Part of a small language model's weights.
Size: 14 layers, width 384, 6 heads of 64, MLP 1536 GELU, vocabulary 2048, 26M parameters.
Training: a variant of Muon for these matrices, 626M tokens, 4776 steps.
MLP neurons of a small language model. Each row is named by its layer, matrix (up: input weights; down: output weights) and neuron, and shows model dimensions 0-95. Each number is 500 + 40 x the weight over its row's rms, rounded and kept within 0 to 999. Numbers have three digits each.
After each neuron's rows is what it responds to, as a language model described it from the Wikipedia text at the highest values.

L4.up1500:519425460541521502575516440421515417431544505524466485502492589514534485462481457464511492478539576545485445492467467490451513538507484521473452510471550481538473504541513428487575489491495414485546484453474468481471463521429525512488560476476520485467494465494373564510551493542458512434
L4.down1500:474538502480472530472464522473516432532467492427494498533517550553520488502531523522485403522520477505498518426540516471499465492470471470424459503540535533484522504441449561641520510578554547434554442530484440454516561530527523551488481465522500579466468539479492532476526488460552471516
Responds to: Word-start or middle fragments that must continue, such as ublic in Public/Republic, comp, publ, fin, urch, plus === subheading markers.

L3.up658:468491506474445513491520527508567491504430545551529527543504473478495478511529431560546504446481450488476518472579510558454487490498577537470517443511445480505533497470548545487541499479533437477504513513527545481497547482483554559474485578591559517521486512491487514589468450533561471551
L3.down658:541529515473511553408487553580485457498523535480542556470512476516512526488490477437457415445518547470489537489473512529573504532556522518451559469542487469459550483415562500523507536522487499496558459468504516476504578432453541486537464508518559562421435470478566452471504495406477459510
Responds to: Word fragments and cells in templated Wikipedia text, such as um in Phylum, alumni, summary, us in census, and empty table pipes.

L3.up952:544554480521477497486542534444519517538495488435516483530474464480484407519538505461435546502469510448493422476420534485489528512487484526461551471549515527405520496540520449472503483473523435455526548498562493533440500489480459560512506620535510521463454510451473472499522493537504439498
L3.down952:547505499535540587518585498511572477473484511414466505502550517467438484492467505482464501548440489509479544431437459486509502470471500516530461498522520558468498525496472493535499510508566434531534575508525485530492590491515502538423514531478467507464483508541455452485433537498555525467
Responds to: Word-piece "ad" inside longer words (radio, reads, broadsheet, Squadron, Colorado), plus word-initial "ind" (individuals, Indonesia) and "ak" (Peak).

L4.up277:581495542511522432527523473528515504441487521472477530489459517473473540520477549516465511459520492497484409536540530469456527438387456460541594539497519502527457544458561498518536485511524555484537545544463474476449499478412567542493458454472472485555447517546485437545473486425442531518
L4.down277:534459559535506526521491513517442525479562464497606531494464525558394518463536521611489501510487535504520534539486448503531522528490488496533505541501523512558522381469466495572567525475526396403457491552542544494466572485490508532514471537610518508494551585495451567445524482502527506508
Responds to: Word-internal subword pieces, most often "at" (sat-ellites, St-atue, The-atre, n-ature, wh-at), plus "named", church and building pieces in place descriptions.

L4.up961:508512428478512464484557465578529431456477469493470455467506425437419516538450523483462449495517495482545546503452551478526485563444493525472569490471520430441448455559492532523508500493508454491465485513542550545467504528525466421573440479501547516455508466505495486430525479510475527561
L4.down961:535509566426509494443546506477528542549529491483507485501553487571518551481513504478490518516472553484463498486442450505484579444521432494528556524498424510449518462554431464458496529462567517543448444472487529507460455463571521499503448575479464500453581497507454487488501471514484475546
Responds to: Final subword pieces that complete a word split across tokens, mostly verb endings: -ing (represent-ing, return-ing), -wards (to-wards), -ect (prot-ect), -ound (ar-ound).

L4.up761:490431466454547470480471518502477493472534459474506470537512553532431506531520545533479537529496505525491509603453563518562526506505487477495477494513472489491438544576524446495448464427460478503488512546534551457487437501506438600464506457416511530519542497565503451487510482465349484439
L4.down761:549535493459455517464555530560566557490568519519480460510503495471431496462511464416490484455538513487500517523425557505549503428489511475534463515561488502467420487469479505466529471476484542489510504539529545477524439476535496563490459550410474486503525370476479452648570427512538538500
Responds to: First token of a new line or sentence: list bullet hyphens (- Area:, - Country:), table-row pipes, headings (===), and sentence-opening The or the.

L6.up863:530467462399537539603443430423452485485500493524492476574434512467476478456434570484436540527582482537478487465482510445510499535524549506510534452515505523497554550448522464490537484485541512427549554511547507505513508597482501521458468441512407464473452498513549479542507557477496484519
L6.down863:461542514496472538539520521559539528515466462481486531506371506497485409489507502488505494538526476543499524476420417530469517526543526508521491423466516509496471505471522559488482496542512543537535465494460519453502482446472562493438455487444455483474519465491504518490597523463411506593
Responds to: Fires mainly on the digit 3 (less often 4) inside numbers: scores, dates, years, coordinates, table cells, e.g. 7–6(3), 199'3', 43°'3'7′.

L6.up524:505474562503546498368510484504527563444509472444473555503485521454536504492506608472510545481474551549473522523496549481497562434512565505446495536409512473519498453544519527533560473442507536489428530532553535514505505489479554502452482487595547532450507562452483447498453459491578566459
L6.down524:514570502486538479500497498480483448520517521531450517424484517481501547476524543477565518416511523514413527511475486522495504469525425478508459529506505494539548476520413520496487486463520519475519523469492494598554450556492569518467476582529557506488479423433446455498558508494478497562
Responds to: Short interior word pieces such as at, as, ou, h that split longer words, often names and places, e.g. Sask-at-chewan, B-as-es, Bay-ou, Kazak-h-stan.

L6.up1237:522469437511528483475538485499492527508535550562498503477489492560551538514534546521456581455494466525455580507493498469564472446547463541509518508542413494443525537546531498568444506486495502502489510526457504476454513525509420512515492503482522456474533533413552446511517499491524551532
L6.down1237:546494507446486541608583479517526522440531453517457551516504513551485532504583440497562492437499540531523552485460570510520510499513539512493487489541443424499495478454540478507558407493463479496488494506579502501541539443520479532438499550485515501548463538513456471506523500517517439553
Responds to: Possessive markers before a noun (Emma's, his, their), plus line-start list or table markers such as dashes, pipes, and "3." or "2015:".

L4.up19:488488466519540519459472508475427452446481466515552457494534485510481479514529414521550571503490547482415446435495475444540517429492529519498564510493400484540509504435462511525527424462541441512511564488524540515467451513492508497437548555489538585499475569518451521459535502456459487469
L4.down19:489546508572473418523425496506530528527499451444484455550559521527520569492492484518485518490546534575501534483526469546506452468473492506490545537490481472541511493524491498575480469532552490520477465498552498564541583545546506559477527539490509514486493552529470556417494498525508531507
Responds to: Hyphens joining parts of compound words and double-barrelled names, such as third-place, All-time, Díaz-Balart, with rare mid-word pieces like "ourn".

L4.up232:431398511489527559506550537462476480510465468529455477442472483444529476539525505570443500572516506500507526470462461387504530493553503527501505424551516521519504504487476501543502592539511474454510500597405514521514539529479498564544489503424495512508468431553516478495478459499567528494
L4.down232:477551513467538503530526463569482516547501460484502533401557483494457479429476521483477557503400567536507506501498453524461447500466496453549506492486536454489507517450574453476482494524564547473466495509523500434523499455431486553441477431508380542491457421523476567552566553538436475463
Responds to: Second or later word pieces inside split words, such as ad in Canadian, decades, cadres, or eral in generally, plus the digit 3 within numbers.

L3.up1432:516430544538433473481500511537469512478525481462513460486542540533510465503454493475462512584472548505433521491505470498527492454422524500475444518485533481549561502479465437489487471562483493473520446515484537580417467487490465460474425531515520496457426451445480513493478482524506559561
L3.down1432:504524536550531442525445426476529495495579485500498541468541540479628491424448426496425488476560486467565468473566450508501510465486519460444492523524503495475467438474501477460485497519468526473493466548532541483465466489548546476457575482551512511583498549517523588534506558513474560434
Responds to: Hyphens joining parts of compound words and hyphenated names, e.g. knight-errant, Al-Yousef, drive-by, semi-stand. Weaker on opening quotes or capitals starting a second name part (Gates, Götaland).

L6.up938:456443488465544418574465499554464561394433504468507436526483535468464512448482500457482477495514490592537590449453509530510492442428523550465491491432458419522499536486469508476480536478495495389479505441507417511530503417576472456534479482468440494501499386513474580515534500493544457534
L6.down938:523527499496450521478497576431507512516456442516422407527444452475497520465515489573482450565495525428476495489486475496458533540539449501582488483606481530493488591519418471483456546467524507484499443578549496487476473472478484490538475489472555544479551536416600416498521508505514451541
Responds to: Final or middle word pieces that finish a word split mid-stem, such as y in ecosystem/safety/Kenny, ing in separating, es in Angeles.

L3.up384:530476500497566468521530513494466462559484522479442473484481531471513425464523530384487492530522553454509501523480510483543534512460467527481484428504412461501567523505530473483497549523515476521509481542487484511498521500504520502524490431540481525518554484502480541534460450505483480432
L3.down384:521487504508504464590556493515483463541434556550497474475477491494468496502506487403504454474490503446551482439468523544557482473514397534461414466488407420492550523515447456504480586522524501528495452506469520520534438462491477482494475457515496562509524549449511510467512452530438489498
Responds to: The split-off "ing" (also "ig", "ang", "ating") ending a word, as in Batting, Trading, calling, and inside names like Cottingham, Dingyi.

L6.up1303:452490592502486525472504527606541572488440482493542489405455510488430542453444486487503535531487533505505474438521547545496496496516442571506534471534547480527479500464368504514474569510482510529537503525565486513517513489453425514554477520442541486518508431526508499528456477561544470466
L6.down1303:510497534486455554465465449543502538479476541444468451538515447501563467451492447510476444528439413547511531516594533502476499532525489490427485548552518513430544509469484521560485599522580556488536484504488477561518498485517494513534574543535495488464455476551527530460483516584490441494
Responds to: Hyphens joining word parts, especially romanized Chinese given names and compounds, such as Pak-chung, Chiang Kai-shek, present-day, pre-Hispanic; sometimes name syllables or line breaks.

L3.up1414:451570529541538461462503401554529462458528507487461519476489549455477478469472545457488590529509500512466519477505541497425538483493504533562517542490567505567518449544474488518478433526465517445458435554526486528558602555487515488514489507482486509439496527542419540493513554487465470441
L3.down1414:455513575519486520500526482537499483466557510462495482473509524434460506435494568553557500463531534533408551581468504523452545488472453482530507530502583534627478418529506452479471500495418463490516406511553502528572524461489476489442476499499463497464531578534409520505537508500434492483
Responds to: Word-piece "at" (sometimes "as", "ater", "it") split off inside a word, especially "what", also Latino, relatively, Saturn.

L3.up127:580473494499545449505539459479499444480447514466496527524513475521624453497513488500513513517493530482422463490503557455441535452481479517579557498483563519515484539490552478540518536449461514543559533555460485491491539491526570508488466435453512531493528512454488542529537484441466553485
L3.down127:481570435461528447495524497555453481482486493444478506539405451499595490545508508513436483461547532460500468482488457511519443471459450500489458530570534560476589538499572470497498521536444493513554490580525494498530518470540537459435520514496609513515525521496490544519555508496506499451
Responds to: Mostly the preposition "on" after a noun or verb (work on, centered on, guest on, on lead guitar); also mid-word pieces "il", "id", "ay" (Milan, Wiltshire, bridge).

L4.up1480:515503497524501519485536558435542453540470504473580544470527561525510472503510509413540443403474533465503505482519441561474414445524463488516520505494464512585542576475602484488490457519604481523511522495519542482504486513513495422529558543474504436531470462559516446556413416405482513494
L4.down1480:463470456520507530415564469577537568572465528527486579463525471509458517502560456466539528527531521496406482480475497510496524540520481457488468511582447477505545528548488494577524503532482473496545409509477476439523444415532500495435441514534451570480528477522525447530491448498490485473
Responds to: Coordinating conjunctions such as and or or that introduce the last item of a list, often after a comma (Internet, or video games; Ben Spencer, and Jason).

L4.up922:565546512539483398500498492460451510473550461533446527514526479505483540565517485483504525509459476495540507507507558483451500511477496539497469510454550489497559562578475463468485535522407567426445484533476525526515572575437434566505505504472466505481405563439566569510622491486481464474
L4.down922:534527481477460479522500506471499454496456438462480517485516478503494529539549510507525583470498465514466491462566442505535498496532546480467496506517504483518528475452522461428480514604515529460479504523543476579499495564436581518544498523546552541526449506409501503380547533526530497544
Responds to: The letters "he" at the start of a longer word (heterocyclic, heptoxide, helping, health) or the pronoun He/he, plus a few other word-opening fragments (Leg, Har).

L6.up354:521491453453480496524445464479555471509491503530514522447433485576498542452454504468449536510488523561460503442511460492502525526611466502530488491487501493519492476509504463567496490430502548442524508547486479541522509525498546533527571499436563493515495465468469478447512484443553475461
L6.down354:571477379492525526479509451547488461472489536556498457484415412492461496562500527479434609454484523577509493469556416512510536493547539466503493503502580485479440457503433505480525493522556525464554469525502469500515508436570509450459531497434469451482508476544456538467500503535466565475
Responds to: First token of capitalized proper names and titles, especially countries, events and organizations: Japan in "Japan Open", World in "World Series", O in "Open".

L4.up1080:472539498491549517520535499527471523523495491536521516446473452558541525514555459496499415589483508467516482493468448453519473560460576560499468520563478486544487404527540544482488530377535512505517573520472577511506485519455477464514497493584487435532582492520517482477498536513488491471
L4.down1080:536495453542527489475552476490479486468491437511474502607492522544560508431470523489435500464528485509429516461483531499540524499522553445510557448498507480417541502519452451464534469484483497518563515505523512495462549507432537453487520530432539533473517509483456449513488505528409482461
Responds to: Prepositions like on, in, at inside titles, headings and list labels, plus word-start pieces such as T-rans, dist, dif (Transport, distances).

L6.up765:446486477520523495509466490457439483555471532453535490455542506450552492554415504497596576507441526541440418411459576569489528411493469522521565538531578534501461540468508506488542461548491549429524421403501423573435529473518521444495433479505515433527484488504474495466513502455453544481
L6.down765:505536472498536481490523481555491452561526443513473511559544512456532436497508480489491439556459533403504458595536439517499499510498454489532443505509492550455457481520502409489543486493510456443571457582438557492515564488520531481521554471490545478492504519471560438494512473521428464521
Responds to: Word-final or inner pieces completing a word split into fragments, most often -ist in agent nouns (journalist, bassist), also -ment, -im, -ay.

L4.up241:538498548484501478526493414533486536501431464557506527484492522542479519501420505512459429447520545549493502509513494463603533480487620472457497462411567526503509435514482524497548465484533485510512487515532469514504485391526565521473544508441522480537529486471540478513501499502520519492
L4.down241:509456484580504551544462471589464444513516495483557491567500491511520477502471522540458534571463493476500505509527532535438493555512480463506483561541448485514464588558475534503502470504514483547508482510477462464517484542505537533581598453506478546506487558518501438450515483517439518568
Responds to: Final or middle pieces of words split into several tokens, often names in tables and lists, such as Murr-ay, Dur-ham, resul-ts, and digits inside vote counts.

L4.up1400:500553523631523477547510403428483483441468488391509557520473522500536508486561515464488449385542410543526514538434506488493511508491543505451582440471460405439495472479468471437515418524452493563630494511550540529524512517463490521527500503563531472485489520435522501547499498493490521452
L4.down1400:489492422522529562468561461494489537457465521444589512493560491498489524572524547581523483471486495566514477473489486491493470496513535524400507468576501557531516551530487525550470530546533451581488456502422506483532432542474463562539529505495536504465457501526501510513479473534418524511
Responds to: Short subword pieces inside a word, often right after its first letter, e.g. "ect" in Insecta or sections, "emb" in embarrassing, "app" in appointment, plus table divider rows.

L6.up916:545566502504496474511488434514429468549546453586476500490441476419482544459480488468488512513542491419468533476503465494417449483549515521565550518545476487443523549509486436476501522478519599522461496476425454498493467541550493522554520502556387516502446484477516503442483438532524514518
L6.down916:549461475438486524461497565488434555502507487460441446489506518565453557508503530552516436535494473582479467498517502454490459517502541479510496518475591531503433462459465505478553577551466440499454476535529513504536489489491508517495564580467519567486501474481477492489517499591512468483
Responds to: Subject words opening a new sentence after a period, mostly He/She/It/The in biographies, e.g. "He served", "She graduated", "The channel".

L6.up298:441512536480452475433465476447506568494444571412496530518525507515568526452500509456450516516413505536528506481474549451508582531512476500536520456503462424457451492540435484476504519499478494583426437480502486444526445478477462508520398504448430582457508511564501496442494524444466532508
L6.down298:453564500489494540504530500483435505533522545493516510488582497500508523587506493407411482477436582498462460493491505482515490478519491513493439477454430471428410564509489425483513492535455545523502480425543510476482457495515486489490510518502475446518531500419441484537534598535475504429
Responds to: Final word-piece that completes a verb split into subword tokens, usually before its object or complement, as in re-ach, all-ow, explor-ed.

L3.up695:485509465577536504476445471589516487502515441513557536471558505504500494497514522470493550529434505457515463493525431505468557505539586483535595506475528431521478491521460523509534519396515486514538474551517459458526524472464449463537501496523495474512485474559466480472468474488472518483
L3.down695:524541445531520508509443497583515444473502456545500443526600428513508512536483547456434493479479474501535498480533448489459540489544519471474530541538487442440425455466444525513454530499526430499484477499505521480546555471495508436496532490454459466499560417517547486473533506516457527514
Responds to: Fires on a lone "e" token inside or ending a split word (siz-e, inst-e-ad, T-e-hran, R-e-ferences) and on clause-initial subject pronouns after a period or "where" (He, they, she).

L6.up826:529485540513488480506516476409451512529452447486541475528467518491467506487535489366513517500512543460543471506471506482601495485604489483554537492423562531446520517503488475586478489565523516523512403478519483561500473537546500435467507514493492493438495369478493499529486496485499457527
L6.down826:537494554484508525454476602524604587520530533481445464517535494542450559506460495558567479484517459521466415530513508437527457549489532493538567484600433487520490479521545549524553565483522507496508482409491505531490509468515519549459504479487454506486427556448484535472492507562401509506
Responds to: Mid-word fragments completing split words (hel-ps, Chie-f, Guit-ar, He-ad-quarters) and " and" joining the last item of lists.

L3.up1171:442493546521543478512498506524470553444506566569455521544496506542552485545519545535538487455501456452474492457476509463532475552558501487475545446465509468597455478517504559502494464553549485518585459497466545509463517439483501473638475459519488501540479506466505566534411461493463483524
L3.down1171:554449545512428498484524500441489531458494534472502450498528507480487558550560504499558498388508542457493431526432506542555561530479434489528529476478533476556431487491462446511447532534551483476526453494478499467538499404428505467489511432466503507541448506469479535420473455507475495570
Responds to: First pieces of longer words split by the tokenizer, such as Or-der, Med-al, Al-ternate, per-formance, often at list or table cell starts.

L6.up317:526450495481477501474430472489511491472462455468516506483476539495538470511531561494537497494456511477493530551466480493486519516568519501391562480477515487581465591516467521541438484425472492488513512538460502540505399492548450472504522543458607462513541550473493490540484424511523466565
L6.down317:538543483492545539508439480502471474451546610458409500527535548576524441495456455490460451561557463496509543493492523512474483514538477480519544587495464505481527514472505539475473546481434470491562560577508484486545527490482445498481566447491515527462481534481597585488441595527517410537
Responds to: Word pieces sitting inside a word split into several tokens, most often "ed" right after a short start, as in R-ed, Aqu-ed-uct, Exp-ed-itionary, also compre-hen-sive, veh-ic-le.

L4.up756:510554493539477475478473517511500415515563504514554511549551491492471445536433472555531466495464565472574498526510425564481580455533442570524472475514474441483481470457437537475496437460473542457518541387492477445489433517538465475435505540430461537501507430484558582510514507487557549483
L4.down756:494518487424560511564565470486540482446478488476514494508495493482525473471477507472543456474524564464494526567506492514539558454508452489446475561536525532519529493529550526562521502549504477473498483584558576527465490603543454527483498479510508362524534512505591449513456564482505460458
Responds to: Closing pieces that finish a word split into several tokens, such as -ist, -outh, -ly, -wards, -iz, in names and ordinary words like Plymouth, archaeologist, towards.

L3.up469:485529433458496558471519516520443441450515435547456506548545531516494517563489480486432484455471488474546489473507457422528496494462521572449454412415412510505505491438547485434554510421523490472486504530444550508482448546525467503552485542511542480477507448515510490426467540540431542474
L3.down469:436526518477529533511535521515525486468477459463514518474443524527563467542610515526526548498544490508407411477458481525473520478498515464522499498526542426458537533482465433424488547541520466409480492525533483502541543459551612531466562453516568525445583535499532531512484435428505563521
Responds to: Final word pieces that finish a multi-token word, mostly plural or noun endings like -s, -es, -ions, -ics (tennis, elections, statistics), plus table pipe separators.

L6.up64:519479560559550558422474486510525448517598485492426491538473488480539459561510571509529555497480614469449537448513550505469532527479461508500478491454487513479498499516556505529472475426457381446516459528509482519471493492534538474501475520449470515512483526492571469405435499504492469463
L6.down64:521448498456566538473483561507518489486452470513528486478423503608487484428448432498514456501493499506551499482530494472493528495524585516505505492503523510533463515525504576529523509515457420494530509468428558515547509460482518537530558518517536524515558516480483497443547536518524500571
Responds to: Final word pieces that complete a split proper noun, mostly place names, such as Chicag-o, Michig-an, Lond-on, Eng-land, Florid-a, with weaker hits on other split words.

L6.up1433:536534510482475493529515512482534542426550484488471514546509512514388519471502506470478487511496485514534491411498456450520517495516409507482522466497530501534473547467504495506520461507517459531562477493483540431528501442504475546513446440488520508474506550503490520486499524483495492493
L6.down1433:574510474448558532471506517487546474585504503430536573442460521517449492527496570471515532481515467543475417584576563470492501502541473439506474532471468492505464496435517548454482514507477470566526498526478493490516453510483451478445557410460531516531466508457405465497541552445432516471
Responds to: Month names in dates after in, on or born (in November 1824, on May 27), also the preposition on, and mid-word fragments (Instit-ut-ions, Pol-it-ical).

L3.up1275:550505497429534421532491482516509541469505486507467467484505516474394494473532504524453406487490433469531479551545522523533549457574415491516516403499483544543525374498559578529499378473522494536532475511487488502547515567531511483501469543487556498446535502521459478540460499500447377532
L3.down1275:484509480441451471538473453519612551515524563522500470521508543521389469494490528470501523533478443497439457468460579525466494466539528442515554493499521542394526535574525539478523485514516499473542492514482499522481493517508431416506496530479554477501529483484522445510502512539404528536
Responds to: Line-initial hyphens that start list items and colons after field names in infobox-style lists, e.g. - Area:, Population (2023):, Position(s):.

L3.up1030:524506514518463590565499472511519463516519535496504436535530540564527478447567486493507519497456459513484563543454450510469439580469570521509444471515582555497514471563462392413574509496495536545498526584417494392498497494495536547539535563489472517488433471526484527455525521508472469515
L3.down1030:494510528482472620449472448537425458514486455506480486549514510461476442480466455471530554453446466513458565512493466513470471464580545483422474503498535570443477466515484477487524500452464486487571392465526498448549494482465510471453521551506511508444434494444491466467540490484474575450
Responds to: The subword "ist" inside words such as existed, Distillery, Movistar, ministry, bassist, also "from" after nouns and verbs (pass from).

L4.up375:464461462417530463440514521569441476496554562501519467502531511466477521488515523473502529475546520491524455454496524490435486458495544478514473523406503484503520450540546532541499525478479375484462510387550528537516413546558457432410523542481483486482509493463478516554515537465579445523
L4.down375:463468498480516543526562533534599514519532450459459547554529540529496548399510426493518419512443555479466515508514524494399503440490478484522527487493470511437508550504496504506507484550500539487458470512449543478459521527483512560577531587536550466490484482492522540509416503536526490549
Responds to: Closing word-piece of a multi-token word, often a plural or suffix ending, as in Bull-s, doub-les, commun-ities, rem-ains, in names, tables and prose.